config.toml
d_model = 192
head_dim = 96
vocab_size = 2048
norm_place = "pre"
rope_base = 10000.0
qk_norm = true
attn_scale = 0.116
bias = "none"
tie_embeddings = false
init_std_o = 0.0301
init_std_down = 0.0
warmup_steps = 215
decay_fraction = 0.496
batch_tokens = 32768
steps = 7880
MLP neurons of a small language model. Each row is named by its layer, matrix (up: input weights) and neuron, and shows model dimensions 64-191. Each number is 200 + 40 x the weight over its row's rms, rounded and kept within 0 to 999.
After each neuron's rows, "fires on" lists the tokens most often at its 100 highest values on Wikipedia text that the model never trained on; "fires in" lists the words (lower case) most often at its 100 highest values on Wikipedia text that the model never trained on.

L22.up1,158,300,223,224,201,254,235,189,204,151,197,209,194,121,201,199,204,192,218,190,175,187,259,128,208,204,223,254,163,244,184,214,237,113,189,148,229,211,205,193,242,131,283,254,217,192,146,164,189,187,203,210,283,252,189,261,184,199,245,133,177,252,200,227,224,245,231,206,200,210,146,153,123,258,203,214,222,133,229,208,178,302,242,220,200,262,173,154,257,175,243,219,156,226,242,207,111,217,209,184,199,199,261,207,198,139,168,183,170,157,116,204,185,111,189,182,143,238,172,273,308,228,173,230,146,214,177,211
fires on: " but", " and", " time", "way", " that", " as"
fires in: "but", "and", "time", "that", "as"

L3.up251,221,148,144,259,171,178,235,268,157,224,179,168,175,103,182,223,217,146,186,219,187,167,228,209,236,202,161,161,200,179,205,202,248,200,196,189,187,216,213,176,125,156,195,202,217,240,291,167,194,195,217,168,248,134,183,215,161,241,242,207,208,109,84,166,254,160,230,189,197,219,193,147,224,151,223,202,269,277,297,181,236,245,220,146,159,205,188,130,168,244,156,217,215,243,296,205,206,225,188,127,129,245,270,174,248,274,243,115,197,167,227,167,183,159,190,204,197,245,152,225,190,194,225,202,152,197,235,197
fires on: " as", " As", "ly"
fires in: "as", "currently", "asia", "asset"

L10.up308,183,156,211,191,172,194,228,140,206,142,244,233,156,128,200,187,200,215,218,222,162,202,210,137,256,188,212,196,232,131,103,97,205,232,224,237,179,174,259,232,210,194,216,195,249,207,201,163,205,208,228,150,285,234,240,199,167,212,201,113,209,241,146,148,201,235,244,251,154,200,255,217,235,212,199,219,252,183,197,179,215,273,231,201,156,176,122,211,192,163,228,227,180,169,190,157,224,190,163,180,146,174,242,260,211,232,235,182,171,203,209,157,137,137,230,185,290,309,182,185,126,199,126,249,258,154,181,149
fires on: " was", " were", " is", " being", " are", " and"
fires in: "were", "was", "is", "being", "are", "and"

L16.up142,214,224,243,225,183,228,170,171,261,181,231,127,251,163,187,186,178,189,159,147,255,238,180,200,253,220,223,182,192,182,228,176,193,210,205,201,238,144,146,284,165,162,247,179,146,180,195,247,197,215,211,123,227,228,229,128,176,151,184,250,200,220,205,183,199,221,167,200,182,243,184,182,150,214,229,224,287,138,209,156,185,141,245,184,203,180,142,163,193,176,120,189,185,122,226,204,247,194,261,111,214,237,174,238,210,190,258,110,200,127,247,241,188,207,243,174,223,312,186,245,255,215,114,223,226,193,145,190
fires on: " to", "d", "ed", " of", " from", "ated"
fires in: "to", "attended", "of", "from", "graduated"

L3.up710,226,215,176,209,164,239,230,212,305,186,111,226,181,172,186,140,203,151,194,89,159,202,215,115,181,217,182,221,190,186,247,169,213,191,209,146,232,204,225,215,221,232,194,229,179,197,231,237,156,228,232,223,260,227,263,234,131,160,127,150,214,200,211,253,236,202,224,255,250,229,174,211,247,197,220,200,206,191,206,275,206,152,272,209,185,118,159,129,196,203,137,210,161,176,222,172,200,269,184,160,169,215,282,238,225,234,201,214,204,234,153,245,220,237,200,187,179,196,164,195,212,251,151,266,111,206,189,314
fires on: " this", " that", " same", " a"
fires in: "this", "that", "same", "a"

L22.up283,239,100,161,278,172,180,192,159,186,158,253,130,237,187,213,176,209,125,190,243,210,234,187,217,253,233,271,235,216,122,250,277,190,224,185,203,200,223,161,198,236,129,235,209,187,212,237,119,188,221,210,164,191,149,207,198,170,217,187,203,205,187,137,232,145,188,254,217,183,225,153,203,125,191,202,264,176,225,201,104,197,226,185,204,155,227,183,239,177,132,168,219,155,227,204,161,216,241,237,172,202,230,228,181,276,246,209,156,243,241,240,179,190,226,262,170,202,288,135,210,262,192,177,249,195,177,157,246
fires on: " his", " her", "s", "er", " the", " their"
fires in: "his", "her", "s", "the", "older", "their"

L3.up20,254,219,263,120,159,173,195,188,121,167,209,182,181,174,266,185,250,183,226,141,183,202,202,229,242,141,220,96,228,114,195,165,151,237,140,264,214,222,243,236,154,103,265,164,214,204,255,145,165,184,264,178,239,219,206,156,180,205,238,214,216,156,177,195,167,158,269,213,179,213,213,194,225,201,227,254,282,194,175,194,168,189,235,188,198,159,173,152,215,167,219,227,176,252,134,198,152,182,179,181,190,167,236,214,202,185,201,133,174,161,123,280,195,122,181,268,234,233,163,209,228,199,200,297,149,101,214,156
fires on: " a"
fires in: "a"

L18.up601,220,183,196,235,185,187,243,262,190,186,164,153,199,199,200,123,285,272,134,275,241,151,189,177,247,205,209,273,258,212,180,213,253,152,207,191,178,169,187,244,213,167,241,206,240,174,245,188,223,208,189,198,208,209,212,225,188,250,287,160,248,180,201,199,238,177,184,206,220,214,181,215,129,188,214,224,327,172,275,204,147,214,200,207,134,250,256,167,245,112,183,141,238,260,201,124,197,229,188,147,197,239,159,201,195,232,179,170,173,174,223,85,162,266,98,154,125,209,214,198,260,274,239,256,227,263,183,144
fires on: " who", " that", " for", " not", " For", " as"
fires in: "for", "that", "who", "not", "as", "to"

L9.up32,236,270,181,186,128,179,152,193,169,160,210,207,241,181,218,180,178,196,214,238,170,191,159,250,184,137,141,220,251,255,187,172,189,244,205,96,255,141,183,200,233,98,265,188,261,129,223,233,201,181,215,252,80,169,235,170,178,214,187,211,241,154,187,140,243,234,175,283,225,207,227,209,204,201,208,260,188,226,205,223,163,202,202,186,142,129,191,214,164,129,202,203,175,221,200,183,152,188,170,130,224,199,212,218,190,196,224,185,145,144,225,168,186,184,109,220,136,154,126,172,238,225,156,189,274,218,233,210
fires on: " which", " that", " and", "ip"
fires in: "which", "that", "and"

L9.up470,231,173,151,185,196,203,244,253,209,198,231,166,184,123,198,220,276,191,204,213,241,138,218,135,224,173,115,203,198,225,163,166,200,242,213,220,174,183,274,195,218,231,188,184,194,192,301,192,189,218,214,191,165,154,177,236,232,230,178,141,211,96,161,181,240,211,182,207,157,213,171,157,230,173,200,205,330,162,284,237,142,184,191,198,166,260,243,140,196,146,216,191,182,109,190,159,168,273,226,140,215,241,265,159,206,185,156,193,152,193,201,180,189,232,188,151,241,179,205,198,161,227,191,201,238,149,153,177
fires on: "In", " In", "in", " As"
fires in: "in", "as", "within"

L18.up119,190,121,194,205,172,196,182,206,191,157,232,196,199,167,220,215,190,179,241,168,163,177,216,210,276,166,213,226,207,174,231,191,210,179,162,187,263,169,148,226,210,194,213,151,203,184,193,167,209,206,195,180,227,134,146,204,182,221,225,107,167,215,133,181,260,198,262,295,250,239,233,199,206,220,221,218,235,232,301,168,194,165,300,200,186,252,209,201,156,233,160,210,154,202,184,161,183,214,154,179,203,261,129,246,224,232,285,210,228,261,144,181,178,232,273,177,191,261,149,247,264,175,179,214,271,199,202,119
fires on: " re", " as", " became", " was", "ed"
fires in: "as", "became", "was", "appointed", "reveals"

L3.up601,211,181,155,229,187,290,265,175,215,239,252,144,217,181,221,211,216,225,208,145,236,173,241,196,184,164,175,170,167,172,219,241,223,136,214,171,262,156,175,213,213,117,171,200,217,205,183,190,186,181,126,213,212,174,174,172,215,186,103,183,196,162,173,120,243,91,295,205,155,233,233,227,168,179,226,232,218,200,186,153,197,199,158,147,232,244,203,167,249,234,225,231,242,196,206,216,175,226,193,139,211,222,174,213,182,217,198,142,194,230,159,180,280,174,167,141,163,160,224,199,189,192,186,231,205,174,113,196
fires on: " he", " she"
fires in: "he", "she"

L10.up256,243,161,125,169,203,316,279,214,209,196,278,126,136,145,247,181,215,224,212,195,239,191,236,116,248,107,179,190,214,249,163,161,196,210,160,220,228,141,194,244,193,230,184,190,212,241,257,206,179,145,135,215,264,218,216,179,231,207,193,141,158,161,166,114,236,142,284,241,181,205,264,194,171,172,224,242,203,232,246,200,193,174,177,187,174,220,210,168,246,189,180,143,194,186,205,208,137,268,241,155,218,253,182,214,163,237,170,172,182,275,170,140,185,200,226,155,167,178,214,251,157,184,180,164,184,176,138,216
fires on: " He", "e", " he"
fires in: "he"

L22.up349,255,265,184,257,173,235,193,184,200,186,187,203,161,184,217,215,143,157,202,156,207,155,158,199,213,214,149,166,177,196,214,179,142,239,166,185,312,195,232,204,204,89,213,204,289,188,233,181,236,181,228,169,238,192,173,266,227,198,177,123,223,179,228,153,175,108,153,136,138,187,193,165,140,213,201,234,217,259,247,193,208,254,283,234,144,269,104,203,180,218,122,225,238,101,204,144,173,207,134,202,131,257,237,227,235,166,191,141,213,214,243,253,283,219,251,221,180,233,206,160,228,206,151,173,265,123,190,182
fires on: " and", " 1", " among", " each", " with"
fires in: "and", "among", "each", "1st", "1", "with"

L19.up387,232,169,178,209,208,208,152,262,242,231,179,199,157,191,274,273,203,290,281,138,228,174,207,179,328,217,111,223,275,189,149,150,234,197,216,247,286,223,231,195,221,116,241,144,201,170,176,195,255,175,183,195,200,193,122,274,239,167,192,158,272,160,159,169,205,256,214,216,148,236,225,168,241,152,217,231,199,178,199,162,180,241,265,151,190,152,182,169,163,241,145,172,183,175,163,194,173,229,228,152,213,192,226,265,240,205,248,172,186,167,233,256,208,107,189,248,204,234,193,203,221,174,165,188,210,155,246,216
fires on: " city", "town", " area", "age", "a"
fires in: "city", "area", "town", "district", "zone", "population"

L3.up508,281,201,234,183,171,259,218,159,210,164,220,207,199,183,264,190,172,167,173,170,222,156,219,134,214,105,197,202,235,140,174,220,227,178,249,249,225,202,218,251,164,117,178,246,184,218,259,152,198,199,242,144,192,209,192,182,122,125,170,169,227,182,303,209,207,179,225,211,139,233,205,195,284,195,221,218,186,245,180,166,214,187,243,167,208,135,146,267,189,164,169,271,162,156,134,197,252,202,190,190,174,226,196,251,184,127,188,251,218,204,246,209,198,121,258,178,241,239,99,238,177,206,222,312,167,181,182,215
fires on: " an", " one", " a"
fires in: "an", "one", "any", "a"

L10.up695,249,170,163,237,166,227,163,211,243,181,166,163,220,120,202,248,279,149,205,270,243,167,238,195,203,111,190,227,140,206,200,180,233,263,154,177,245,169,192,175,167,225,167,190,208,192,167,178,121,189,190,210,175,141,257,200,232,177,177,105,169,240,159,213,186,139,198,216,153,223,157,243,144,200,219,269,219,265,237,168,190,250,150,177,222,188,221,212,201,143,148,160,178,206,212,186,206,234,262,181,159,266,194,120,242,278,173,173,154,212,218,165,246,131,207,134,220,243,208,173,278,221,238,243,186,146,187,208
fires on: "s", " her"
fires in: "s", "her"

L3.up760,242,226,222,238,171,155,184,233,209,215,217,227,181,206,178,88,196,112,155,174,158,205,156,210,247,154,189,221,278,177,243,156,226,221,218,175,230,180,190,222,255,146,154,205,250,183,277,179,144,201,130,201,201,195,125,187,247,184,191,191,182,189,130,133,236,203,188,274,215,241,233,161,177,180,264,227,189,225,185,202,223,173,136,161,208,208,234,270,182,262,200,148,251,139,166,212,184,208,267,131,212,260,215,236,170,255,242,139,228,202,160,132,196,173,136,155,157,179,257,192,217,202,244,252,247,203,192,200
fires on: " who", "er", "ge"
fires in: "who", "footballer", "explorer"

L10.up65,211,176,128,131,216,207,268,194,186,185,202,175,162,174,182,176,234,290,184,294,187,162,194,137,273,182,134,153,249,152,197,254,233,238,225,261,214,181,251,307,299,178,211,214,277,200,216,138,192,182,192,238,193,191,211,182,216,217,199,105,121,185,177,142,246,159,291,198,170,210,215,147,136,213,233,200,285,244,239,169,201,163,183,165,215,224,170,229,212,157,244,206,224,209,245,200,156,217,148,174,189,202,212,229,224,199,176,202,227,178,177,193,186,199,207,171,142,156,127,186,208,187,160,197,258,136,177,156
fires on: "e", " most", "ome", "st", " first"
fires in: "most", "some", "he", "first", "one", "when"

L14.up426,219,176,180,234,196,100,225,154,172,214,216,215,274,145,232,201,145,136,222,211,236,188,166,224,259,159,162,222,276,236,252,163,169,235,172,185,215,190,166,214,256,172,232,238,264,186,220,231,109,144,180,184,151,205,173,201,173,175,214,150,171,163,252,213,234,181,217,192,217,226,233,236,115,247,224,248,185,217,187,214,150,228,220,144,206,239,221,224,241,174,167,205,162,274,180,205,185,184,234,101,270,215,221,250,189,204,211,133,184,227,219,232,225,207,135,136,133,242,210,232,249,251,201,288,244,146,150,154
fires on: " which", " who", " that"
fires in: "which", "that", "who"

L6.up314,289,201,169,201,187,296,200,255,197,234,183,139,197,159,213,219,216,209,220,148,214,204,281,152,182,175,229,281,223,205,162,208,187,195,133,209,223,158,230,183,192,184,135,200,235,219,218,202,181,156,160,225,224,245,175,168,160,224,180,145,212,214,170,100,172,110,199,227,186,230,177,202,181,139,210,254,202,241,260,217,183,166,159,208,217,221,206,156,231,256,140,195,262,198,323,179,238,228,275,190,118,192,228,198,273,218,212,115,197,186,218,141,164,121,167,154,209,163,267,219,210,200,149,222,178,164,204,219
fires on: " it", "go", "e", " It"
fires in: "it", "he"

L2.up581,182,244,257,239,169,192,214,203,255,175,128,186,172,174,220,218,247,274,222,229,186,204,175,153,238,239,166,193,264,239,192,205,189,174,167,206,237,154,208,254,298,182,206,165,195,207,172,199,158,100,200,219,201,239,159,209,173,192,222,161,189,155,190,187,222,153,244,205,228,220,180,203,147,184,221,207,208,185,213,238,159,173,186,203,186,193,234,197,199,142,140,207,220,233,203,198,262,283,268,151,190,245,235,192,178,170,128,162,167,202,214,157,284,205,159,182,155,223,231,108,235,254,164,278,174,182,160,117
fires on: " who", " that", " which"
fires in: "who", "that", "which", "whose"

L16.up513,251,229,189,162,217,158,235,206,159,147,263,237,142,135,226,193,178,178,253,282,231,257,142,177,172,158,194,294,189,144,234,205,187,259,184,135,217,129,197,213,214,127,281,219,259,203,186,227,181,211,228,117,191,201,146,142,209,227,231,218,201,240,145,216,264,163,270,182,299,203,178,241,134,222,196,196,272,221,212,191,229,212,276,203,169,187,210,234,244,161,172,218,158,235,269,187,202,245,226,178,193,234,210,232,197,231,201,217,248,140,210,259,233,131,275,261,215,232,162,226,238,147,152,216,257,153,178,164
fires on: " and"
fires in: "and"

L10.up350,227,149,130,159,222,221,275,166,251,126,192,227,229,211,224,142,207,181,218,259,222,182,232,205,221,146,237,241,252,144,196,230,228,263,257,235,243,212,133,194,173,116,206,212,257,256,191,150,214,143,137,208,207,95,234,185,203,203,189,243,210,180,212,118,193,163,195,158,199,222,152,234,146,167,203,245,193,281,236,160,166,187,149,195,211,257,128,153,167,143,142,257,166,162,177,173,139,192,125,163,201,211,218,199,205,321,214,218,218,219,264,230,221,140,235,180,211,237,200,235,280,250,213,273,220,208,177,119
fires on: " the", " his", " no"
fires in: "the", "his", "they", "no"

L14.up212,242,241,166,170,183,184,209,140,208,201,180,262,152,120,184,132,180,197,210,153,231,230,165,129,238,152,236,258,220,173,154,161,179,195,159,185,309,199,251,218,171,189,188,253,217,196,285,173,176,237,253,201,284,200,195,229,197,215,182,109,239,188,269,227,208,193,160,165,233,213,294,264,195,207,217,169,229,237,269,198,196,179,201,211,166,220,190,197,164,194,195,206,124,255,195,184,199,238,193,196,176,207,175,165,224,190,268,117,143,184,234,180,188,220,217,202,150,176,182,241,202,262,186,224,231,154,174,275
fires on: "at", " that", " same", "ur", " of"
fires in: "that", "beat", "status", "same", "theatre", "coat"

L3.up738,260,246,180,180,260,229,147,163,221,222,186,214,189,172,217,215,260,193,193,227,204,182,194,218,196,107,181,178,163,125,184,162,145,204,144,208,232,193,218,185,170,167,209,187,162,228,235,141,146,191,190,197,144,229,195,194,239,223,217,185,186,242,125,235,175,192,186,226,242,222,254,225,245,163,237,173,208,180,175,242,179,201,209,153,203,134,128,148,196,238,108,177,178,137,206,177,175,223,192,171,187,209,185,240,137,202,201,222,231,158,172,250,235,147,173,201,222,181,193,242,246,186,145,279,107,171,207,160
fires on: " a", "or", " an", "al"
fires in: "a", "an", "goals", "junior", "singapore"

L3.up282,266,133,128,198,150,276,218,263,217,232,263,186,177,159,251,152,205,226,210,157,165,188,286,150,185,154,158,222,212,196,162,196,233,229,149,183,209,138,218,185,186,211,180,219,246,194,255,152,187,226,178,204,186,147,169,148,175,209,162,119,169,139,217,145,184,186,251,296,207,213,190,187,230,185,206,168,234,245,186,208,233,141,199,177,209,149,171,139,231,198,208,195,207,178,189,218,175,198,213,90,113,243,188,223,232,290,219,125,191,254,143,158,160,163,208,189,201,175,251,178,243,190,133,149,170,245,255,172
fires on: " He", " he", "e"
fires in: "he", "heat", "here", "heavy"

L14.up376,220,163,149,291,210,153,275,193,167,135,181,140,189,136,254,174,218,196,216,154,216,188,251,224,232,128,187,206,201,191,207,231,203,273,249,231,227,129,225,214,252,195,223,177,248,154,272,211,184,129,155,247,241,244,179,160,148,214,144,147,191,170,280,197,156,144,161,233,174,232,240,235,202,181,217,226,278,264,242,178,222,273,138,263,214,280,225,133,223,161,178,118,190,239,171,164,161,228,231,187,173,232,205,231,215,200,197,137,111,237,212,124,162,185,254,157,194,241,282,208,250,209,182,214,241,180,159,209
fires on: " It", " it", " He"
fires in: "it", "he"

L18.up442,298,172,197,244,170,269,196,199,215,185,185,131,120,225,172,196,209,183,193,142,178,204,172,161,208,252,170,258,176,211,212,258,177,243,144,183,275,232,237,264,189,169,162,212,241,219,264,216,211,161,215,244,260,133,100,273,224,184,223,116,224,177,186,207,255,156,216,242,170,229,240,183,199,164,190,176,225,165,169,185,183,219,327,231,177,191,138,150,189,213,211,208,170,146,210,184,185,200,249,166,185,197,249,204,146,196,173,180,219,191,165,179,258,123,174,180,134,290,199,210,179,215,217,257,153,137,165,242
fires on: " House", "house", "town", " end", " Court", "age"
fires in: "house", "town", "end", "court", "city", "age"

L19.up452,225,240,216,125,208,196,218,239,157,122,227,161,175,130,214,203,199,198,182,213,221,200,198,192,238,196,197,294,221,133,244,223,190,262,149,191,218,242,136,183,195,138,283,195,235,206,173,205,197,207,227,132,246,177,221,158,174,189,226,235,174,167,194,179,260,230,214,204,198,187,128,210,200,173,189,180,231,170,268,211,222,193,261,241,161,194,130,245,207,187,186,291,241,194,201,183,233,172,182,186,183,216,178,234,215,225,216,204,250,240,215,239,260,225,243,172,210,219,139,181,233,198,83,158,218,130,126,218
fires on: " and", " to"
fires in: "and", "to"

L2.up389,209,184,256,285,125,176,136,189,224,129,220,206,196,167,256,160,194,157,181,152,164,215,226,242,243,231,159,234,165,159,253,168,164,224,211,235,259,167,188,175,253,168,165,136,178,198,161,179,136,163,179,153,162,201,233,241,190,178,188,150,186,193,135,201,237,161,187,163,187,220,176,198,180,219,226,160,221,180,301,162,165,225,197,185,208,159,136,258,200,201,207,166,174,163,131,175,152,222,187,173,146,230,208,250,325,293,150,156,197,192,202,154,199,178,280,156,245,212,137,186,249,219,221,283,160,183,174,224
fires on: " her", "s"
fires in: "her", "s"

L12.up137,256,119,189,141,190,143,171,217,273,149,165,253,128,215,181,191,238,252,195,242,191,195,265,212,164,181,170,235,202,241,225,232,106,258,167,239,239,199,233,233,188,196,273,177,262,176,242,110,231,201,115,141,148,236,155,238,117,202,238,216,192,192,236,209,168,118,246,220,239,227,184,157,160,172,263,209,203,210,184,251,159,232,195,183,200,234,165,162,205,213,230,121,181,219,228,205,182,187,239,191,180,214,273,224,258,248,186,164,229,189,183,149,157,216,155,175,98,198,224,275,195,186,188,265,221,177,168,175
fires on: " not", " an", "ill", "an", "n", "ot"
fires in: "an", "not", "votes", "annual", "village", "mean"

L16.up247,284,161,154,233,192,126,225,213,233,193,160,199,147,172,209,212,218,173,218,193,213,237,211,153,281,196,135,190,174,166,178,225,235,274,163,175,176,223,238,202,183,120,172,209,213,190,215,198,231,237,227,192,190,221,181,242,112,158,227,146,152,194,212,156,177,239,226,127,130,190,179,177,197,186,174,125,319,240,228,185,261,186,226,172,163,186,181,165,120,163,220,223,222,161,203,185,215,189,209,171,231,234,181,186,182,246,196,177,179,180,238,165,202,168,226,223,158,241,157,215,151,153,158,209,285,160,181,166
fires on: " and", " as"
fires in: "and", "as"

L18.up700,232,224,236,249,240,237,180,255,186,199,135,155,204,174,180,186,154,214,188,204,230,153,236,174,233,217,174,177,211,207,254,204,188,236,182,285,187,188,267,238,134,180,242,207,210,166,191,177,227,213,197,139,201,261,166,262,209,216,181,140,193,242,240,212,198,191,147,181,138,222,174,274,160,199,216,230,206,208,246,295,147,277,179,162,160,194,212,207,184,137,195,183,181,235,193,137,233,166,200,137,176,244,191,278,199,244,139,237,184,207,255,180,227,248,178,188,170,198,221,130,244,196,114,213,190,85,121,223
fires on: " with", " among", " of", " on", " F"
fires in: "among", "with", "of", "on", "all", "along"

L10.up339,293,198,123,226,212,196,210,180,204,181,200,218,157,130,187,191,256,178,204,265,214,178,210,185,207,176,209,196,131,164,197,227,200,139,180,234,176,202,234,220,182,202,212,212,261,179,185,191,215,144,154,201,252,231,225,192,230,223,274,100,192,247,210,183,173,167,238,205,228,202,143,253,156,168,208,307,232,178,233,177,196,198,240,163,185,196,192,296,254,131,137,137,187,197,235,152,142,234,171,197,225,246,229,203,185,168,223,202,247,262,201,188,177,153,255,139,124,279,228,339,258,202,222,239,131,143,130,119
fires on: " he", " also", " well", " or", " and", "ly"
fires in: "he", "also", "well", "or", "and", "one"

L15.up76,242,189,184,194,229,239,245,212,183,131,255,172,135,137,235,251,214,189,193,135,177,197,134,137,186,130,176,248,126,164,232,175,185,214,169,196,224,187,253,250,266,186,246,301,213,196,220,214,176,228,160,181,220,206,163,288,244,191,240,174,240,240,115,124,238,236,224,126,148,215,208,247,168,224,206,158,271,166,201,208,186,180,280,215,172,234,176,192,214,160,232,183,201,205,257,137,168,211,228,234,196,197,200,191,240,182,161,147,226,212,174,220,131,154,267,259,156,239,230,218,225,210,180,186,111,72,156,182
fires on: " and", "ly", " as", "ally", " or", " even"
fires in: "and", "as", "or", "especially", "particularly"

L3.up354,236,141,245,233,79,205,136,176,275,208,190,157,245,144,248,191,182,131,171,183,206,178,226,313,244,189,210,157,155,91,188,221,153,246,183,210,264,264,212,178,176,191,214,227,228,188,292,175,171,209,249,144,227,208,197,163,202,221,250,203,219,213,186,180,220,120,197,180,243,229,189,121,164,196,242,217,245,224,217,146,241,198,223,187,149,187,197,158,206,150,174,186,109,193,180,197,134,180,178,209,215,222,273,190,232,204,163,179,231,174,176,204,175,151,227,209,175,217,199,243,144,239,194,267,257,201,207,189
fires on: " a", " an", "ab"
fires in: "a", "an", "arab"

L9.up274,241,188,237,295,203,281,174,188,235,189,259,249,240,175,234,153,169,190,258,183,198,178,225,173,191,181,196,225,207,203,222,125,252,226,186,171,164,122,165,209,269,98,198,214,208,220,161,133,128,178,191,159,255,230,183,189,221,233,145,168,161,198,183,207,293,214,199,228,238,221,151,180,244,176,207,259,175,159,232,200,212,170,186,155,98,155,189,196,209,166,143,181,168,182,208,246,187,271,168,236,191,178,170,225,297,309,198,212,222,213,189,177,232,209,161,198,223,216,155,298,160,190,199,312,211,248,150,215
fires on: " that", "s", " this", " to"
fires in: "that", "reveals", "this", "begins", "to"

L14.up642,158,163,194,206,210,147,186,225,196,192,170,162,214,138,203,199,215,187,239,148,201,254,260,220,284,122,250,164,164,190,189,219,184,230,216,256,205,175,242,221,236,159,305,172,196,181,249,203,235,166,290,121,196,153,192,180,175,235,154,210,259,170,158,162,210,224,208,211,118,216,213,174,221,208,222,208,218,213,183,128,118,213,234,213,214,155,173,173,201,172,173,238,187,234,203,196,176,188,233,136,262,194,177,255,131,233,239,215,214,222,210,200,215,210,197,156,174,186,162,264,205,221,179,217,217,201,124,86
fires on: " as", "ed", " of", "ant", " As"
fires in: "as", "appointed", "of", "assistant"

L3.up540,232,184,262,185,207,220,221,175,246,189,135,179,200,246,263,185,241,215,226,191,193,197,206,244,242,175,182,131,198,131,171,165,202,236,141,222,194,218,261,219,163,129,231,174,170,168,299,88,136,166,219,200,249,218,140,195,159,194,159,278,261,181,177,158,164,126,230,254,209,241,220,171,181,246,208,225,265,197,136,284,201,225,199,222,124,180,173,210,231,167,152,208,198,256,232,81,193,177,198,180,179,188,250,296,185,169,159,147,210,140,123,233,202,199,199,254,166,222,185,215,259,241,242,298,172,129,234,226
fires on: " a"
fires in: "a", "average"

L14.up679,254,234,221,230,187,171,206,154,248,197,234,194,142,136,262,135,194,218,224,158,221,199,224,193,188,208,205,330,135,209,191,195,179,196,192,123,246,207,277,208,138,159,183,221,228,182,166,219,129,235,271,202,221,243,205,229,150,238,174,182,216,239,141,179,243,246,214,187,168,205,114,269,184,229,217,195,217,205,203,271,186,233,271,176,209,174,182,114,164,175,155,175,218,201,220,155,158,273,231,142,137,213,258,145,236,215,221,242,209,157,224,207,162,269,227,235,198,286,200,219,212,259,154,259,211,179,223,242
fires on: " that", " or", "ma", " and"
fires in: "that", "and", "formats", "or"